Weights of a small transformer language model: width 640.
MLP neurons of a small language model. Each row is named by its layer, matrix (down: output weights) and neuron, and shows model dimensions 384-479. Each number is 500 + 50 x the weight over its row's rms, rounded and kept within 0 to 999. Numbers have three digits each.
After each neuron's rows, "fires before" lists the tokens most often just after its 100 highest values on Wikipedia text that the model never trained on.

L4.down2490:539497518574390387547606504487521485556498509536567462431541533543507502525549536506524477543412432467467462430484487492435435574500476547440545474587483560488510492498469476514530474580503445514399552596475463445526521520576361518449527489556458463522459487488586443474532394497519602519
fires before: "\n", "(", "^{", ")", "202"

L4.down2092:498574471417436611523472546429497465469543528460446485498432520380546435560430382479462568550461550529525592564539535480501558525523500472493455539515431525527551566441468453489452512562447582499474463482499563589443429458512521525506437490513489499446580523468524548527497623445494485531
fires before: "| ", "; ", "."

L4.down1974:488500506603511525455505475522474543531501461538540597461514530470455434509544507516470393397540568547539472494476569513503465451615484509481533533503550520489461545423495555475542579549483465507496451466580474538461553524490458508552521490548546543474468512547479569516500410545489533541
fires before: ": ", "."

L4.down908:571458557510435435545397529584466504426487507524517500440458546553414463500492512546465540465529453469486501445461534513493471488544538457554596421474524570409585484512583526379393396528511455454448447493527552487447485541514514439488436392497458551483428436461524492534473569389501522496
fires before: ".", "Sport ", ": ", "″"

L4.down1389:511463454485541434489528395543507511442478534505531540540482498499540437466425526399530465411557488589481478497502609458591493368425506512471530546585530567437501422526452511528513573443525536459481608558500567538526477638496529407558490546484448474571592530481647445510473467505551489577
fires before: "| ", "s ", ": ", "|---|---|"

L4.down154:548397544625475511518482548514505505623521520469497532535497553540508475547486564411466539500516457475460616490477397519495591498500525413533428599434514517466450503588444404512401573559558637551418504409512575560529507493462415536406505507518451374445427484500490496563383518625506456498
fires before: "s ", "\n", "\n  ", "s", ", "

L4.down1928:588567463502510432490543550503587531436560479490496541472549545496507538519569488519496370526488539530575595530472534459498533584503450490551546488557419507524506473473501528433488520597558575523448403541419440493546413445491462462549425564536464470570450536441472546523470538512526545577
fires before: ", ", ". ", ".", "\n", "==", ": "

L4.down1129:555434550539457577546407496565432466477490570566487472500423468583485477434630445533514474533509556445460434403454498521524515327516475489517551496581537488492535542503517462537572466486515484527408491462546454492440396439577534515383523550388439598572515578545466565585553489468495511588
fires before: "| ", "\n", "1 ", "|---|---|---|---|---|"

L4.down1977:428445455595408482535432520557529570481498529492524510503522524484573587461504597556544442462557518563492510537518469486504412505573495526537548512526556542438500443528519487427535539639624489502503424529504544544412544441410509449502572395550525420469501402495515483444552522531467473478
fires before: "\n\n", "\n", ") ", "; "

L4.down235:485489468551476495501468563454506471404488488517459366482487544446450522597433542537459528426480402506503559463572568483565459505540529548501481675532444516491523566554522561468564512487504480510533439521491477481554522599357515439537440451519462502517478545528459511504489565519546484508
fires before: "s ", "-"

L4.down1355:388445483561566514477491422532537444428445522544516466501461584561573470523502537547424527435541564509470528534524486476437415434524537486504478506526512455453461469553488474514512493471520535582561514507446524457470586590522459496506512456499558494589531516443504531489459467439523531503
fires before: ".", "in", "2", "3", "×", "1"

L4.down1703:473472523488490457497442552521474491478427512452521499542454528453445518553418474540513509516406527536395542454479454538494484499460481442493504540518520437451504564515496594509499545577550463546435454471478470520474463578520525406547563479524420490473521445534494509502551594601518473453
fires before: ": ", ", ", ". ", ".", "season"

L4.down1484:517478564482487485611499590525408499554518502605466550495497546562516443507508487509483458544468469475460494462487457543489491568552551499546510524487531541572489548502393424506430539592503485507504511565433433512510496438539445480508434501505472535474468516475396450481552443516490561516
fires before: "| ", "|", "."

L4.down878:580515446527431532446556511529499471470395588510477481510479565560436490618476479568412528486482564547503648473492511517411457484462502604531388570543479518505519501475486494446491564507571581515450457474475469511503449419563416423432569460498525509487529450564528502508516450495501448495
fires before: "| ", "0 ", "1 ", "% "

L4.down2372:388448538467450497525505536467429420492545490460491564607474424553493490481440494556493498391523477510470503512429515512428579529552599557415431445488521515466531606624495542456517474529440419564542447453440537586468497470483488535416470486584478598542486463532500511511497521570496498460
fires before: "| ", "|", "\n"

L4.down2115:517456454413525520501487503444500411480427429477483403514569405473485435473532495401498443432548586557484482465472492508450534427581406440515526487461554465492493414511409543451639498448523404389509616430489422502481429532524505435542533529538483512586516464453546462455522487422487565495
fires before: "| ", "1 ", ".", "–", "; "

L4.down1402:449401520554510520436443479467552569609502410408575480452422560577526514432509445449576462462475546533445498557527485485546475481495597443478500439541472490538481392512400531606406442508442433526456471546569469535479505489499476517402483530585446391399544505423533450547510556489518456507
fires before: "\n", "\n\n", "=="

L4.down526:611565496486545488530481521506546641556559529556482530487503510386582489410457452486493442431498486564483498512519413411497459575391566518564563492468519478526539408438537514539482560589500502439496532532619507431528499476497555539500550556501478438439518570508508569491584512544579548501
fires before: ", ", ".", ". ", "\" ", "' "

L4.down314:504487517520505515473540397415483530554546514427480448533461572504472429529490534441488480551587395465534449396497464470435542512587535425409529520495519538547581514464490513555512540517525620488507570436603532504423501483474533488497540559508505570501456533551479511504560482519605533495
fires before: "- ", "= "

L4.down399:518502637452430496583402439469510533483500511520547607397544580455391446508536382430545474463504577586565450509509505523413459485616434561491512384614549488429553480517516408530599535479476495678438492500403509494415549513520618412609480504453512462462608482482515535463486545475498448592
fires before: "\n", "| ", "\n\n", "|", "18"

L4.down1868:498496528569494435530467505466533579441470476486482503550480564552429506485388486412545529502520494431506553510557524486535443425531531580543494480497519518421498480433585348515436518507533488462407512529515449590434489420530501506653476600500573567535587463482423520500578467498571481427
fires before: "0 ", "\n", "| ", "|", "1 "

L4.down531:507437522525466451480541548461553542571605534478525545507473531524435461508514455511431540488603496584501440516567493503512526517504479541414542454532417576525488452457473467420615470493509488452414469568525491495467457516521504418585479489467516442417537538453459534531436539499355489453
fires before: "| ", "Set ", "Total "

L4.down313:552531427544519492526454545474438529437450559456544489470502409507531540409570453463456554517508496577600486532463421558515594507511445611476461405520452475581354494534530454422468491566507394465401496489544552471512513477521515603512453537423492498475447552433439525559517488460527493431
fires before: ".", ",", "–", "100", "-", "H"

L4.down1799:530540505472479471507521504482507475496491487477468494555443459499447521554460477517493514483455534440530526488459459493480610496588538542465514582539450512484333563570402541496538496506496553524414497515462566465535487443473505588453590509565502542529592455555499503529507504559511512418
fires before: "| ", "(", "and "

L4.down1733:549513530536466451502506482464526533514438498471557521479610411475508499511523500431514496391483510515567512533479579513541482372530504479507458507540364544522567454487554489427493539481542462540488525377591468500480512551511575538549551391484454562648445553464568457471467506474519405502
fires before: "0 ", "1 ", "3 ", "2 ", "2"

L4.down469:509566418583496499470481516444392436511455533508467554551481509533523545527507552516538499522569481571477518485466446583513394470478486511526477503506415516468511552472438495444565512544588521549521502509524461507372471448537505503463414490483453560539503533453592422518555513392525500443
fires before: ".", "–", ". ", "-", "has ", "°"

L4.down1271:540521483461488365477430445542521466500413485496501571536483650533500532489559515435513474478558577558570473561544619487512437576482573459486415522560520485436512450516471511473516530513462443582508577556522455626522478569562539478471521465464431461462505435466526510452431526504519465484
fires before: "| ", "0 ", "2 "

L4.down2334:440482458609561497482491449590493488532468525464474506513485473515541434512535590475476480441482458514497454495516515478507453500516535466457492492546485466518516473538427508530573441462494403547492536512451558423402505586449533513596503600472396526487489473490526551493468445560569473371
fires before: ", ", "the "

L4.down221:515498477436357547555531463495456604450546494461586564383509507564475477463480535544444480456501582592478472516529514544486537591645509492465487465521478496468389476429532389573520574521463523469521469452471419434515442484502379385517513578436513527446490571555439522502481474473458540422
fires before: "| ", "–", "0 "

L4.down1621:516561405530491561547460459465486552423408468496512508621544490508449475508508565520439504458597544527496606531543483569501446492453417537485542398477509518463449547543478483521492479527439515514444394554442410439558462517503556392458518561452624573500451444528462547500463458503537404528
fires before: "| ", "1 ", "|", "the "

L4.down1062:479478573509556459528515569537525530554348534495471555483575451539462504515438455582481515493496419515510508508448513482540484535508449431493532541571539550504520474484505450509510563552566431380470537487474491432490510491484509474464465518520455471434489562449417459592535569500542499576
fires before: "| ", "–", "°", ".", "-"

L4.down1238:459467447410495532443568426519472452496464553553506564519546506472499608499532498528531487446509535452506540611530476454479561495439480457477531493589490500515541480530482458497505535552537429427524511489487522429470518467483439463544524575484553431542543407461526368529385489508520530495
fires before: "| ", "|", "–", "; ", "× ", ","

L4.down109:546426459539517491477478398492484457487461476482390542567530539458483427538501542501568484459484528636472504455406500487448550475449485435404570577449563570489458572462538565566499494473590502444520430406507514438583453518485406560584528506413609541462515523497381501580461498522532446548
fires before: "0 ", "1 ", "00", "5 ", "0", "2 "

L4.down10:536531466451512488533474390553458532455444501518519513545468424436425540525488517523549541463480480465473483470496504490474407418562528444530529494444421588490521584506454484565477398430653590572444454540477486545446614464541530598483518547465475486605577569563493467492544565529541547472
fires before: "| ", "1 ", "0 ", "3 ", "-"

L4.down2414:483460494466539539463519497505486541486459642585451414498492519465539363436557461494498520524523523540581501479606553497443513501477455533536513366496562491530513544517482538468476489513453443465458444502494407518438551479527560536505568632486376439492556611461485561602545487565545477570
fires before: "| ", "|", "−", "D ", "L ", "GA "

L4.down500:479581450443389556466460508478521508545475532475439535463523437486527436418496443419484474479465493551531489485527510455533488369611467484513481496489529567500489467395497477490511549532489601482411422509550462552541490480502504427463572517520613441587484541514564539497463510486488538579
fires before: "| ", "|---|---|", "|---|"

L4.down1464:588502487529616521488446456505505492442482479429408474493556547511492452611423556457500584538510488527449456478512455436535494474519511534482559627455520435590497478509494514501432541511460512525472409457551479519540508511566479550548549569554586523524381531549485473441598554530522496461
fires before: "| "

L4.down1461:430493494548482588541412440441465423465529453573468547465443557483511440435580471494546485556497455569593420546579560531449476530498469460559500519519592576547487497508511475505473504563495544565530574403542497564472485517538458451448440567516504566478519527426512496541486530510558500461
fires before: "===", "==", "== ", "=== ", "The ", "In "

L4.down1906:518534589487399518442481520566570495468579469494519564445553430491564480468445528505490452440560469491545458526481488520497535551581557475494605502497432554484472518471596548617570613503536456504491496445483480453383448555487537361544521452522528532540547610555509467489480474508427570559
fires before: "| ", "|---|---|", ". ", "|---|---|---|---|", "|---|---|---|---|---|"

L4.down628:448537467525509455470382623467486526482488491459558515588580555407501510549461369436540486465495500611524487469454595459513432518457559480416476479571515541503558464569494506694500503449502488548489560461447520435459527523568555398464452442562429563560531482506571550445394501629529568484
fires before: "| ", "0 ", "1 ", "; ", "+", "\n"

L4.down577:463428468549469569409477540585483543496482485579505485493466491591546490480480511557509558527471489503471486492519526506539558462452499433546464479563576488563501517582433390457499472578492467502439520518517482436458505433487453588446445534526563497484525426469512539593473531509512446478
fires before: ",", "-", ".", ")", "× ", "–"

L4.down1705:475444525593473531563498464545477433538515448535483499430535535483555474513603469444512462450524509471522527539524522414423426483397582357443579486484423510534553578419494501485546486550568501507615508626445465513443425578447538505567455483443460499455515558521555461500517518460544498480
fires before: "the ", "them "

L4.down1459:381435521471458543563490499549438470509473573574454474518439561508491493463532500457495500553552493459568472561551489454544547567505535448486558447543514478498468450482537476501509366434535479475443624545535513498482415509471418421528453512461513498494489488543465474575547576605504555475
fires before: "- ", "| "

L4.down1816:432460478586514459538554554517512386518465520504491466511436514560561482483535483462394457463550525519566541483523512526455436564489464548463468517623501537560525482556602430463448583478532506483523541403465524515496512496447515496537467482508541553496524435520399489488474577553499498530
fires before: "'", "', ", "s ", "\n  ", "\n\n", "\n"

L4.down1596:510486529559419464534606453521394506483544484551447597545527446499500527592496480482524489502500530500511489524453494475481479552509511531528547551530600509518504451550531483501454486597490491416468556528602515490449529437486476568508513483507477506544416448509478506532497508474510504470
fires before: "–", "-", "0 ", "1 ", "| ", "3 "

L4.down294:508563391479476445469435388443574497483456558552564481500458474547454533410486478453491528498594502425617465500568581477480537477515541451561549449442513465429511438460482440427469510521385494454520588496549473530378504460523510461622491479459491505551554538510539538487493501460452455440
fires before: "% ", "| ", " ", "|", "Candidate "